{"head_dim": 64, "norm": "rmsnorm", "positions": "rope", "rope_fraction": 1.0, "tie_embeddings": true, "parallel_block": false, "init_std_up": 0.0348, "decay_fraction": 0.571, "final_lr_fraction": 0.0}
MLP neurons of a small language model. Each row is named by its layer, matrix (gate and up: input weights) and neuron, and shows model dimensions 32-127. Each number is 500 + 40 x the weight over its row's rms, rounded and kept within 0 to 999. Numbers have three digits each. A neuron's up and down rows have the sign that makes its largest values positive.
Before each neuron's rows, "fires after" lists the tokens most often just before its 100 highest values on Wikipedia text that the model never trained on.

fires after: " the", " a", " The", " his", " an"
L5.gate133:479555540443501452511574412522574506436458489564520434514532554554545520486513528504503453484431487555452492478550572492485593469478493509561503548462494525498488504424465501554469584468453555520560520509476501507496504487467430537491443532448457478504538432492521499476554552471487524499
L5.up133:467415511490567525458566540490524511515439435498502444508519592519488452487495549537443468492496508559490520481445492492481485458496520529469501444558515538471437537467506493452454531512514564496569512552559503492497549451541485540520434547521448531516485491410534475459500592445503536454

fires after: " "
L2.gate193:541510440565477549476533497527502546472477446545558463470537500495479456559535521483514525469451484514487521484501507529542371495542449556527497530525473504490476517509492482532507483506462502491526447467478474586492455491499528501541488526533502528461495396543491513502467513544540473567
L2.up193:606464474543498545523495450582456523428519458544555542484416404489439489522555552612505527536529554533420519487552502551493482535480480542480520452549486540493457501559517526448490508475505443530547491434548467550562526497534489568500478475527490530530495437485504483458477417554573536457

fires after: "\n", ",", ".", " "
L9.gate121:506509473551496577462489516527556453506552401445482485534476474497558569539473462456405498538486486492480446487476516497515508466420512462550518547517480517473476493503513440531609629527466559519531511498507468489562446483516472540467510537578521530593501463490518489553478538524534524496
L9.up121:548516459549439516529471482471605489515493434468476488520447440437489460525524474454457469466509451476473449561517500437479507488481466490536510515528456534496525503616567438555557578523494499550479470525423466470548466511523465508401508552562481517517517515490443519544475520508535516514

fires after: "|", "==", " |", "|---|---|", "\n", "|---|"
L5.gate196:476465506534488405440559520468477450430474462501516495540503503529523639455516439510531444510484491488516488545519438509469523464502495490445487483513472473535531447505483473469527472514536439453496493523510479542535450458466493472478461490491560485575537581482495546584493505476500483535
L5.up196:461541558569546463548482503510476506445543399525520602511392492511423504540530474525493432517536485459548529586540525498513575416530507516493447509501450484469514538438511538552544450458492489473448550457516469467504492464474529511424454511478526521563520501498511552524572573501551547515

fires after: " ", " (", ",", "2"
L9.gate176:517508445477501474524467434496464459418518460490521488554557453515467434592524504506505567530501539549538477490467472501486465507528492500471494490469536539474491443495449553466469520534428536583501482573505497499540519510545475514519525524579515482489467602383478481474461585547475518415
L9.up176:561537451488523480542462462559510505539565448505556507508457508535536456491541563561490572453535493475384464455524538519534537532537542532482573506550534586536427488478469459547478540488509514511481551541508488532473526511506546530497509515576521510536508555469480510424495515482505462463

fires after: ".", "0", " +", "4", "3"
L6.gate32:490450492544409515491454525507568532521475463488525476489463479476487454548471537484485518452442570610494516514456492527472474500500416493448530527584557517486464538566482499536499505468483507479521437573445543475498460469466510417533426554502527541471485458478438441554488551504436525506
L6.up32:558407490499528498515488488455533467546494489455580478463515476562487524418464397546475505499438500531499639512454455521438516482454439547536470518544479524537507519496521504530504498504499511494418447515492459564460551525499486428476485556501560468486481484464477471554486507499526481486

fires after: " the", "9", "1", " ", "8"
L8.gate287:530534505541511509493542435457494559514539511514545507453470518506522530571541528512525479457565519539468490543483560516486490499468550468485499549536447511556448568478432492517484496462501463445548540562482496529485506594511481507582549534453485528475521500477419534571535433529567516513
L8.up287:506454468493541516538513441573494468490481516414560518517447449494476452515502516517501537500547511526477509590476529513506471403487485509395492481486474448535489535477434531523541508489537467497494533497413448469516479505504478504571528550585421505517541434466442446509473486513528491513

fires after: " "
L5.gate300:516505467464449516395560479490542520525498520515496516520487478534472550467506440525506495509454446543529444471424470511490396430466480509523481529465470529466524485506538480599534528513427487502518461519555581525504470524514480603585455471553460540494479477505431494538479528559474445458
L5.up300:524407467534452594477540477496481434535483493427539464404487492554519449543473470491555525502470433509472404458488464454477475530557502547514465545527494516552542532507511541508505520476475456539525517479513450556477486454512496500407538467491514532475485526511455525386490440466457479499

fires after: "==", " ==", "===", " ===", "\n"
L9.gate158:480463489427444446464494531438462487487474472443498505515540497463567456494473554508578471474532463527522441459438529477503488544580450402545501488469475492495554473503471512493537507546486530538547486482466443531483504463440512466431465482439507495492501446478447489452461456488488471488
L9.up158:456447472468474446493493533505511483554553510504529502493447486483462501544551523480546529586503519464503500529495507488479452508562571488394531533446492480476474535464450502489574544489434429483525507466566468487526438518561452512490572480459466502579573494519512482488463488504499481513

fires after: " the", " The", " "
L6.gate248:542478452488491523476500490556557463511463489482520464521466587489565567519576480470519458485491508494519469522433476530508464415504548502475474426532479468495439511482493409499480471565546494452470484477426531471535495479450483443571495471475606499583464532469469549504493479532523488476
L6.up248:482483522508520505456539493544533474474482448414504484521463503477514457468502462529468464491479475544534474464552518511410495534515481446558442531491528516520539504463534443491490531491478553523571514575552412498515507478491462446477479497482564548440534430444513522450517490543530522485

fires after: " the", " of", " and", "s", " "
L8.gate295:524471487461496487397517505453500506450551548443499479521536482519477501468513536525561497501505464585568455525439525484513537516511436402448487545512488581512521504555521480528435454612517485474534460470496559516476505500464446440560542541570511556538502505501477497499431554494570463498
L8.up295:464491456520574504505493516435463505500557476493502499519518528485479555438556505481483489534488420475399521486526501498512549508491515440477528512465532499464506453566552611499539485498512515542460431471425546545507479541474509471537446517513457415590474509485458474455524574464485436485

fires after: " |", " be", ";"
L2.gate155:438483576458531450467474465483581508548484527439531517491529564553468530547479538507507567463469505486508617566467508434513550453484448552492516514498489476511538436551500474478521541578457528478475498528470505464449463474519520547478497503466494474519503448475507507512472550467535528497
L2.up155:470458550496525489490459467545555385566511547474601528505455492541533457506495491512544469518443464439477507523570452447457560535525499548496441528502540503497458529552463572466484523450461514480497535467528476546442544490518496530483574465483539538460524463472546525492510462489490543429

fires after: "\n", " (", " W"
L2.gate60:478476490472475489508513480494562459460549444476479537525478534454482478508392533480556513466457483448516467560509554528565521538472494573514511546524516537551561494505489448539542435476477478545536505530486522581522466546502501503450466610533465497439525408457476458453572434550454501544
L2.up60:501487522473539477538511517507562488472506455505545546542461463510422448520501601493560473498504458491470499575520578546581573532493496525509496549575557500547532542463430514503561533510463460475510552527458522556488462555490495452418517546569548544491563470475481480501540444509477419523

fires after: " H", " D", "D", " Mar", "K", "L"
L6.gate109:536544511451517478479517556488459454501464559507421544512499545484508564506490472453565483503541445524594466505504494523491418497561522472518484481525454567514505530461521500433559404557536542506566460546553471518523474526450440524518426489538468467489501588572561449557457416542484458465
L6.up109:491510552482486498533487473454502457475430494525496601544505522504441473492520463566516462440524522441514458579523470535435518513592529509517485521516493522495538485585522557503492434500542511510500445536527506476497476554460472406468488514526578423469555500506506520580515428467444449529

fires after: " ", " (", ",", "и", "\n"
L5.gate173:529568460558436443463503571494544482525499528526503510399563490454526558463546533480495448540474486490504430472513555499414439544461433524516455537551476487531529448564528470514488528494430532524503458504447525521457473465468489475472542457490502530532491490556416504533468516541572483520
L5.up173:466529495481528434522546423583510461487470548482552499525500544557490506519579534515494455510569399453479455551560502560458531524467486522494491563561469471517500525502567515529527492489487507482579519546476507522493549487460521502477549530527536544495551523581490400544468578521514550512

fires after: " ", "–"
L9.gate15:491527440465412482456513511493478482508541448504512498436500435480536517462525476506434405551473502510477507417468519463484502510520474550469502528588534445493517511528541503500528465525507532442533430378504534509445493524495468580501489588485493469486481541520476468511428511489515432500
L9.up15:492540466561558524539452499467536504532447429500454521433481582468484424528416578540469509533517520505474524398506502491498523481522553538489443558602500514505460449535537514511542510490570489526482476407482458534462570513551477568465486514537553463425511536499496508425514491481506471543

fires after: " |", "4", " ", "5", " Private", "ed"
L6.gate26:537504508489499503407504501564476533489531504469554505497480564449547461507444505480434455475516465489471483492505518468463550491469477488447493469507474536424533445509496511551462490556462474465530518523475470552507530521486439487523560449497525475525514490432453502539490447523573535456
L6.up26:533412482471512408471542424485502439407513484486530458489509475511491536503512506611445483484496552509534507486524488535479550465535499498469534516503553548486472505482501541514569502573484490518472522491506453553515471462461599501519539552504479542539492467565476473510485560481488495499

fires after: " the", " |", ":", ";", "|", "\n"
L9.gate230:458504483430501473468527524561491466420492534497512533463464571477514533554478435530525513525505578515526491525488457465442518485564525489464525470479439483525548451454465598468430441533438509496508481466512491568424485485510521449526508622519479514557481526420462466490582517476479511547
L9.up230:523487456512517502463507490477521479457487553486543478512545502510519452517445488440485504521449537497456529542520500398549464541585525490524507598508557538445546498525517568563493541430548485537480523525494491532549533481394502503564563543514455467574499482469497439471551516429575530535

fires after: " The", "The", " the", "s"
L6.gate290:507491415506514407452518537456501454497501542540442437518533494458530555484515504417557462467556491507477496505505475509456529510470503513470535535542451551465496474571578491519505430541548486548526487460465518475458451524472494440506493481514517523535497475493500477553438568449489410532
L6.up290:444376525537538536470536515531527477472538471451514525513461528514549485520462450554550475547491429507516487475510503352515526512503488498386466558575578467516523517476479527483535481474466525452503552493499514498516537523498531568526522470522513501530457523483486489517537445473475525450

fires after: "0", "9", "8", "1", " in", " went"
L6.gate88:473486482497538464459513510450450565487566488416507494466500536481511460494535476513563459427512542475455460475530481469476582515463544491417455492535557520543523502453536469463435475532525491447528439508440514464554469516528540453463478560393556491444476532501472547534499504506549451573
L6.up88:532540476597496496517367478502483549547579523542511469542491397526395494505506497477544514455513522469509426489522532503569502530553515436468515501550512451496464486546436507574543572478494485573482569531422466416553500563571495520496469487549536491473485469515462492554498481487475551471

fires after: "1", "2", " |", "4", "3", "0"
L9.gate177:504514537497499512561492586513509533493489566464558433537472485553490507498550513515524505448463447546579579492492512573487496477511477406497482516501477563452524531508495490457557467545484571515472403525526572535502501491500556518522499481503604521526476483497504489526488552507415504458
L9.up177:499437587482426485502519455538546534551443501514553522443479480570513502427544510476502463425491486472510597525528497537448495460570510498476436530523475512429525492488550467458461430506466565500446514506461594542482527463448459503517586487498562532453468481436527451503508493587530484412

fires after: "\n", ".", "s"
L6.gate39:473433513509448579502494567515567562501554472495542505532549551415433556498525515465526588498521549562555467485511470493476440512480456486478513544486505488455528483485526480509563549567524497493525497486501558532521488417502527584532504496479554438569519465473517517516464489501474513449
L6.up39:525444515482522546502420511525497491477486513529634494526532542545467490507520493492474515463557546569528540470466539579553494527504528508509549460404575518482493539479492545448438484540625538558512537497509480467507516417450498604555459411515529468528481488502508455431490475471437521454

fires after: " the", " The", " of"
L5.gate101:457553445456510492445478516468526555498477482495531517506484585429530541489482517488546598527472496552568519507538487501476491455478463481454472535507494493476497381446537456446510509567444481485455487452448509498475480445490517528544533484504450488471466452506460556526467491460558463489
L5.up101:471508454504609515454505501515512536520493465407493501503443552511553522447556493555515516557502405440477536441545478481511529486504586515529495560497504530438451519497498471460539520540547495526519535500512506473505505503497552515512610541473465543553557449497483488489488485446548553473

fires after: " ", " +", "-", " −"
L2.gate54:509559490512533507518513583585518492489487513512465488541485558472471528556553494469569449461576480474448511495512512595492436568462470519392458552458494568426510514433506460513505473505459480506498455466581537462452480415547543487509532439437527505496517510513490543488445461487492476457
L2.up54:481536501504579503561539571604445487530501533525465533580478547524491494522574509455586454457561430459421501525526544600529477518518511516457490555520534505461509529458501480535530493488438482479488509451529501540426554460536537502527554474493508459526498536487479473524464464498490495459

fires after: " ", " W", "-", " S"
L5.gate14:594476565566439512532571509523489502495511466470538568420455524484546530538461477564568436512387512503514498502490491448505438494450493504493473495429486512466518502553502452580563538559579494456499493488465516537549412528455459510554434517519487460420487506435533523521490480517487473478
L5.up14:495519544533485542537546518483531510489556513476478517492545468547451514495510516537518481547486515490569510553464533586446469499482491605544496550447523497462495507483506537506455543571471556568525456546436506493559435482411467487456527531540565516464607497488537481527590450523468524512

fires after: ",", " of", " in", " the", " ", " Western"
L8.gate125:450507497534542552501514423516526481496557546491501468505522484515580527582519478657524496449488526468495416469557532473530479496486475566469573530502521471497540475478473540536505526547468540476532472449433523490529509540534449579482563575473550502483459479469427492513524448524546524454
L8.up125:500554492469478538467495535500424538496499466425499588514474440471542554548466457435526451547461479431473530516503538568472531489460535525435505531525484467501537554489444532529563526570541510574513484389481452427456512488534573551509521535595499470493508419549538525495515508433498503471

fires after: " "
L2.gate11:533556502537438429470478457553442507509506472500501501519572553510503452505521522523549436476481515477453475520515465466479455582434486535440531538484503506482489535463544514551539497457485499518490474487530493532462480525482544556592419463510504529487493443494506562497536476486480453526
L2.up11:583483454469473447550565621506436540438508495520538525496512509504452506485498530506502532450597442568511441501465525535474479497553528497501480473543483590498513556495494472533445399483489508481515491493575297609558478505571449530481508447564531480522493493510507497497474535517477499463

fires after: " ", "s"
L2.gate225:464530433542480490509524435520553491482443445509489446502550522412526492562470471394423459427449510561568549515520503485506487515504546453524491544517476526495522504491528443487529502525427494441492481488523557587447476507450504471512476544446534448480520402564468440504526583541525494443
L2.up225:493496511440460465469462457474474493513498477486506484494473455528563482441463509533468475506472501503522451473560569462510511525558481459476478422580471500513480515445556493524528558492481507459491514482488551549452481478542448510419583474460369595482477532553493521482506469490552484452

fires after: "0", "3", "4", "2", "6", "8"
L2.gate195:558508545481486513446421425496542508529549453467463492568508537531515458521490466507492467478340515496482525503555468542490499555540453507482519562507461516478508477491513515525531520436503470529484458580561575548468509457479558570524500506439522582440530455524494508580475470505465498410
L2.up195:573543482545511531490465490482521521536515453485494550493546432458460491534422414514491451491469491424471570565520507502500522547541479474508524543536536592545501521550541543492528489441510475538457468489473423555548502504496474478544528533514503536442518521487453517562449510506478446485

fires after: " |", ",", ";", " ", "0"
L2.gate71:537471488558516504485473486453492498508519495456419519563509493471516504506514536546548489528392471494474564498546496516448476545496459472565462596551468538485465534466562543562481394506511471528512448570455485488514484470454549543492453470463497554473540494466441425568424551554494490557
L2.up71:511460489560517513499486456542506489448564552461474535564470507508501514524518546583482473526451494539463576529523428515476503561563441534514438603559532518437434481510542579504465453466473416517540499519444496506467549443525538481511576454484488585528496489531443426536463478497554542468

fires after: "7", "1", "9", " |", "3", "4"
L5.gate315:533501507586523485461488473498465557443494466547554533440478539450450578538482567468451455506511543538476508436511530488489478562476481483450462471491537499477483575463430470501480476501560400488513488494550486514444491509594509492566493495531439488473488476507505514471530447498529537543
L5.up315:491503533517506478501402505484472483520457448461447485503506525580520511492492544470484439494520605463503461497490550513485595571493501522444503452538538470526481519496462472510445557463460403506463543507537494567558533547486510492479575566558468472510495483450469548507571427481542564492

fires after: " a", " the", "-", " up"
L8.gate29:505463519461468513505519525472495481456537555500537480528498510530505537577476521437482504500454498473552479526435483498412495513459493552494454479443502512461598418543505511470458531523553419548478511464453543491459468568471466423550453528467507429517458437472474494542552543491492490429
L8.up29:474447553526478481503545467531456504519494480521553487526481515500491506474548536546560449525494423553515507511614516456517548485506490558456475472529526433579471490429520537523437469515459538487480488468378515421422527529505489494526535506432458532528526548471453531413496499538428515507

fires after: "\n", ".", ",", "s", "t"
L5.gate199:450476549508490549526553537553595466579522540434477509462466512478466532591562507446471496601489454561540563491476447469457409481485473497513528488513543509483472464549507496508520541550562505564566489444503587497469457487514538542545512495571493535511566565501502484533482460470528515482
L5.up199:515409525526426431539472479571489452502469477529556501551433568496438523530495539505474465413517553472486492573483538478458555493488402505514520413520450537466476530565509467555447513488501503473513524509523414533566562502534479516529467520539530471516561508512466512476453587447450460451

fires after: "\n", " |", "-", "|", " "
L8.gate131:527497499483477492493554565500501504451492534465528473501600497460536512500478535415485544491460438517525475448494560447542443541524432484449463471433534486472572478540472518519530422483434512464494523490482553570476473471449492505490456513594510485546463569427495533481550495516520467516
L8.up131:444538473463486561442483504447523570440450505500560532471513505475551454519550533445522566465491481512515543449579576510568477560474467449487499427468499474438516546488510520534532476468521465480506489487498477507485487511479550550438506488537537533496482434552515586465527490496566487526

fires after: " the", " The", " a", " its"
L5.gate190:452473536427452451515456498480459529475434512533497443506568580492519537448443533487544481480455499545540513478541500512457522509509472467443545471551512469575514460467455494483449496556477510512545453503427536499509533525523505514575504537436531463474491520502461573440522536508425450505
L5.up190:415485557541543464538441500558459476524488499499513503475521515593502546528550515579520439509519512484477506523520503552507595446521543501506525540523530464490476538438399535475460536480494445525559509462512485521559599542499542464536532506438502475538503554515440557427535508481501477490

fires after: ",", " |", ";", ":", " ", " and"
L8.gate182:611528472522487472474450543547514437486512454482571476441585510437457444464455488523515502508471472530486501506483476443494496421565511521422482550507460403486556494481539470508488502493465493429499543511559487508504473477451484492490517506442478527439500535438469513519487465527538456385
L8.up182:548546541474523437511521441561472488473511421443618464536457518471518540483582467572502533363531531499534535468457453473512457452485499508480489599507450525485459473444535480508456495525468517537514427469531470522449483497532517512520517550497544541529489611473471497512464488484575447460

fires after: "1", "5", "3", "4", "0", "9"
L5.gate4:495478522484417475474503476532481477486556476566581473503512498533505516449507537487471455491388518513473542551501506523480518492448423512561537571525517502506542448459453485554465521482453498460454512579484567491433509438488564456522480556520517538508479460475476508614485568503518470452
L5.up4:526475469542497496536493418534529575520461398513443415475398458533467513503488412496481494458543530450454516458486496508551555525511481505548449502461547519494539550577433481525452477430464472553483462484441524542486514478524499523514526479506460481496519488514424496472463443466450488521

fires after: "1", "3", " ", "2", "9", "4"
L6.gate244:488519579519576524550490484546551420505483460557441536493455523545521461484453492546445512455508502467506515567539553527487499462531506574554530467532468513487454497485514517500451509493475590471454517526495530526475562442523485574524583526484523549502472509550500452562507411426517505493
L6.up244:470510509521494522548497435487536439506484579599492460533486501545434455482487517520469503462496512480434522553481457518491557549503507595542550510526551526490441480491553523470507535467530506546488539538521587526528572473507464521539525511514500558470486456612533433550550498474493525514

fires after: "0", ",", "4", ")"
L2.gate205:524532475470456429505481539490519456552479452555416585457503473465448455487462495568517480533534488462461549419458474450520522542533489538489431469509540488448504549509427451458498510420527493492533424508460469508475523531446552455459535459417480470451527517482530541446487530498427514556
L2.up205:480568514492478481489540423546424457465520473522521489510509464514580519520452473515475486488466520472475538491501464487486476513513556573524486602484463537533481502463498556497487509450482504531544469499587498444479493509393546547479530425469519532528453538471487459613478471448506508401

fires after: "7", "4", "3", "8", "6", "0"
L2.gate73:471484456463525510454459489511348424463509465467487481479453490506533518467528509490485499549435452499500521469412420522481533463536540439505546527505513541477495486458444538494494496482389454511432467582503488522420542477477514444512512530429485469521494443500489412464486475546481516480
L2.up73:494537494438562510507459438526415494545544517504543509444455530517459495462530490533568522492474535427492571520487533641546513524591567477505484494515498470508474557459456588476484474477404412517440531520478459520470528474475486434503521473453506558465466477492537455517486485478485527490

fires after: "-", " (", "ang"
L9.gate52:518498483515455558521470507459543495515585515493495520450568470479541486553430480456499468519473486462531485501495519522541437492431470444528455475526490437466570569553514466507504477517562483427466504511508477433447506553551446497434507569439486437475449538487522524503524435550518477562
L9.up52:479571550492498527494424486493555498526495567479553549489486476534443474513507604435498427526457563506545519490516488549476473491518526505488439494551554409495530482559480462548480503513478542498537493525526498568488507538493480503467494558474479525511479512544542476450577458419465499523

fires after: " ", "1", " |", " ("
L8.gate258:496550408516448497522492500479500477512489559506542496441527518445498532509445519452487455466446473471464503420453491511417505489463448432472506499412526466524484526610532502512471518524496487545478388517551436572423500514525476597468544510497528505482511580483449455510437532478412513561
L8.up258:515522611496452518513518448566447521536490497513549569447441484447490501465474511523491401580501574540524538545446495532458473436497550468461531478465526452527483513486508485540468482512455527485463441486477475541483502460422503459481544529575457416457481540450490492570503527480499507499

fires after: " ", " |", "5", "0", "6", "2"
L8.gate145:497455489466508558512506431537483482454495493473542528504588585519532488540601499432518445473458436523495503458415534525503460447452392535511523492506516459588590417552517512558526507553467487466483477493532477491428471536495565548517524472476524485540481573512471499523569529532527472566
L8.up145:471511472512530527507516519551494516495504464425542479499431548526511511557446453497512526472448494554399579505539459505504466447477431549497535616533485463518475465634465486564565479563464471555422490531423429516480528504470525486517460483526464559490561496520458423545509497527524490463

fires after: "9", "1", "8", ","
L6.gate176:487485545507446549475458477471499466506513543575519434371511529451500530571498553471460531461450572577497475493442488511512515491508477537487529503564542509459466547433483494477493502530522485490544431529518536509427488441515502535571495491429538517463508516541464511488501467469483463457
L6.up176:422544571504484504492532507526545462551528502441509500549493480449459514595556543531491531459533502545502430511566508480489456501520444461513547602487532444522500506480513516524514501474435587510565518533483520428539410502473466419580463520481494553478553455486506502517441504494468538562

fires after: " |", " a", " the", " ", " ("
L9.gate116:518501428484495548471478526497528490506510518538543464498521480493423496523488424489458528471529507513507494475517399525512487431476528467490433549557502530413517379616512472522496477507444438441470491559461556555545501461416521493537555571524522474571462513480462459492535526429479482487
L9.up116:445510512503544542428504455494582522441477524465625445527419518519508421495528400521440566492525554487416509501523456512538523593529504475527526477516497567474520469568502525491510485457515486441480552549535506492533484497497515543499545532523453535558547473482521527492432553448508495437

fires after: "5", "0", "3", "4", "1", "."
L6.gate35:481562539486474388511463482442560419440522479546473493527540529515514542459496487540482532435428496507565567493543450565426492470495448542505522545562527550487485440500495460563464484475467506471460451510505503539536504535534502474482448554525587506505497467449477488540490511474436437591
L6.up35:468451491529463517459473471563529497460515474462568499496477509534525446521453551531434484479423522499422505530464437485511510487507459580438529534509586593507491503457409572546524511498502461484476472633482497529426535476524535492546525529489505556432492437477483453475559477507470524459

fires after: " |", "2", " ", "1", "3", "6"
L6.gate55:540471507582520549543453529455561464500505430551455505471467515494514451441464500475521526418456496537523527537509520492498496494436414514532472501578440473530496531526555481456444405535456503547368425537564536526542520475479512459473503499450527514466483455506464493540458539481498475475
L6.up55:464503429567442493476489504490543503516432509512500540506504452499529461494440516536491521499376554481511553534478476457457533472487406566541492500567538507524422528501512519511482525485491461508447506513482488508537500538452535450494520462553506519482490455543446470467526537482435527571

fires after: " in", " of", " from", " the", " In"
L6.gate128:450464499507482518460504546492548568471471441472471409521486473470403572553526448537499470530498470477483427539523481468471461472509484498504557544482499476535525478537547432542540485605487518451508500503462600392457435511517522477504474545509524471526495465525466496490466560499531477518
L6.up128:552606464500497409463494536499484432557513522536498514479566519493512529573506509433471488471542518460470545468454481452479479481422518418471438478465512519546549546441527536473489459423519493602456459461567514472513528470479457458514491553462477536513514527526512525445487510477480450461

fires after: "\n", "th"
L6.gate74:498538524446534511466486534382428473490476462488490454514454565498539534457483476508561486405450422517534504506487479536511471451476447468515521497589513569541511465516507508487509499574564557525538509514426535532532459492488520502506462510515614483505475487528484519505510468506438498497
L6.up74:522456496416514512449481502515449441574544499452474503511468523544447530552564444483516454477470507462517518510438462517499514452557520495488481476593501550510468502494459525514547579475564478501507533475550491435575498485564501466506461509427550499568517386550545476607499435539492519449

fires after: " |", ";", " ", "4"
L8.gate308:563491436503415494459562481461482541418562529493543473523539499496524546497498479451501489517389475534502463491463488472491562482504371469495487538481511497523578480511549470532563472522492483519470468497522451474422511526489470557554492534464527471564475525538524545548524534602500517518
L8.up308:495508484558547483500443460433552477496519518457530565504465521493494518475471505497465538545479529464469510557507486387478512460526432531466422478526452498507526508460468576461503433512467493514519423446548461541456445454517502515507555429518485567560558504579478505500493472527465517486

fires after: " "
L2.gate231:529482499467484540485553508493492462548532483454533555505546530447522508509540477483507544468495460518500473485536443484453449513460461516481479500492531515574466462497498450472506552548494483464495488506470498530502483541559548479554473529455473474443467413563491476564547491519531510647
L2.up231:516545449474481533521564475518521468543468469536606526450470517491515398445483516483513497556502513542449493543485457502442500507478544562513461439535548496534439511517531500435465579533517494477459503522525476513475551535553545502517496504460466440523455414530518508569498490507565550544

fires after: " the", " The", "==", " ", "==="
L6.gate17:521463462532506424540452531500481453481497453440572449497542478516530542530481572509527489517478496526505529564471417519516482522466516460464435487475483554528497462509570440485476541552550548488466459461502495542460510561476452542551477564477475537558523558499440484525525503521580463503
L6.up17:442469496499565491498494517476575436517472529434482496531483419476528432510467544567558463534551440424506504526534512478574445537491588517551520467475542437560500478461534463460481522548568473521559578445548534480568492527501486498435584478483506525538559481532460480550543503519510529470

fires after: "s", "-", " ", " and"
L6.gate261:399480499562573506515489436510555553510556500472541464419524499504500423514460472530503500453409492519520573434506469529541457512491529551412507480460544501482520429482497539516430516489486471494464482565453487452413474523525486506499598538470513494425467491428525516455516491555504539455
L6.up261:519508431445572539447549550519516517518534518495519429497565573460495583469509438471577451468513477543489454489494517516502415482434477569492464558525538570456474533484534419481495529494484523441544499462533488444504601447529503532575559514499526505604517536488399477475477560540523448527

fires after: "==", " ", "\n", "el"
L6.gate146:537468512428465404473529507468428471548496525504438501522521473465537496509543491417503449527457567486467517493462454490504488478470478462485451519469460496536565446458489490449491525553478543532488485501569564496529451446539460481461514444470472508559432483438445566456541495565605467467
L6.up146:485478577493522464467533392508532552543494529443428527543474459519541448535505471470462410594518532520509478557507558520436491453529506480506445560539505525511520512468554556499515527503484506528474535538515489562604523496454457482399540488521546459562517500526490525440576489526540555456

fires after: " |", ",", " the", " and", " of", ";"
L8.gate222:514511529500523455462493487416557600532530526459557499504508531436516535491517522573558443557471546466486476573467498480415508565433486497536471449561455515478513469508524533499481496457461486493522555526446551450546510491498494485435516470534586464518446524533493533537487520480590517506
L8.up222:528485523494599568494517536544450473466549517472569541528452486494481533396528440535529464509485535489461540503481440498449545548479545498457487517524546530512519480542536527512509468448504450467462572500434516551527612487557501486490519499549517479486510487465519502559496512486626626498

fires after: " the", " a", " ", " The"
L6.gate286:528519539495479556511499430569514583499439462521531496488504560522513542524551494531602431574463504551425467474506526481512527484453516454550457419489519422461539477512485533520492486514531556485481477545455521480485563503511564535499524452471462575507488516484483531482571493502532503565
L6.up286:518506504544445454461479514505438498496500509503466500473489566503524554498444448511507517524476545583555531469540498498418495466500474500476501474558562523572511475574510442543511519497461565439468525470497531502476471461496477429505454554500521465514430419471475507448536459444546507451

fires after: " ", "s", " the", " Vi"
L2.gate64:521524535499470545465559471524595514449536439560561437547595555521523483494461508466493504452455601515494451516504492486494457506501506538469529573459504500496542498476524486533516502497519495578481496460496524522427484555421467559487453517435445520500533443591459534528537486563560466492
L2.up64:477532507498456520520520450515520534450462467570570450508540486557492404489477502491515499556494505480489483535521534498544480531537548554540544548496538524480526536559560503534542459541469476508552588474484491471486552466465528579411480472478495490564552519541490520476550511532520553462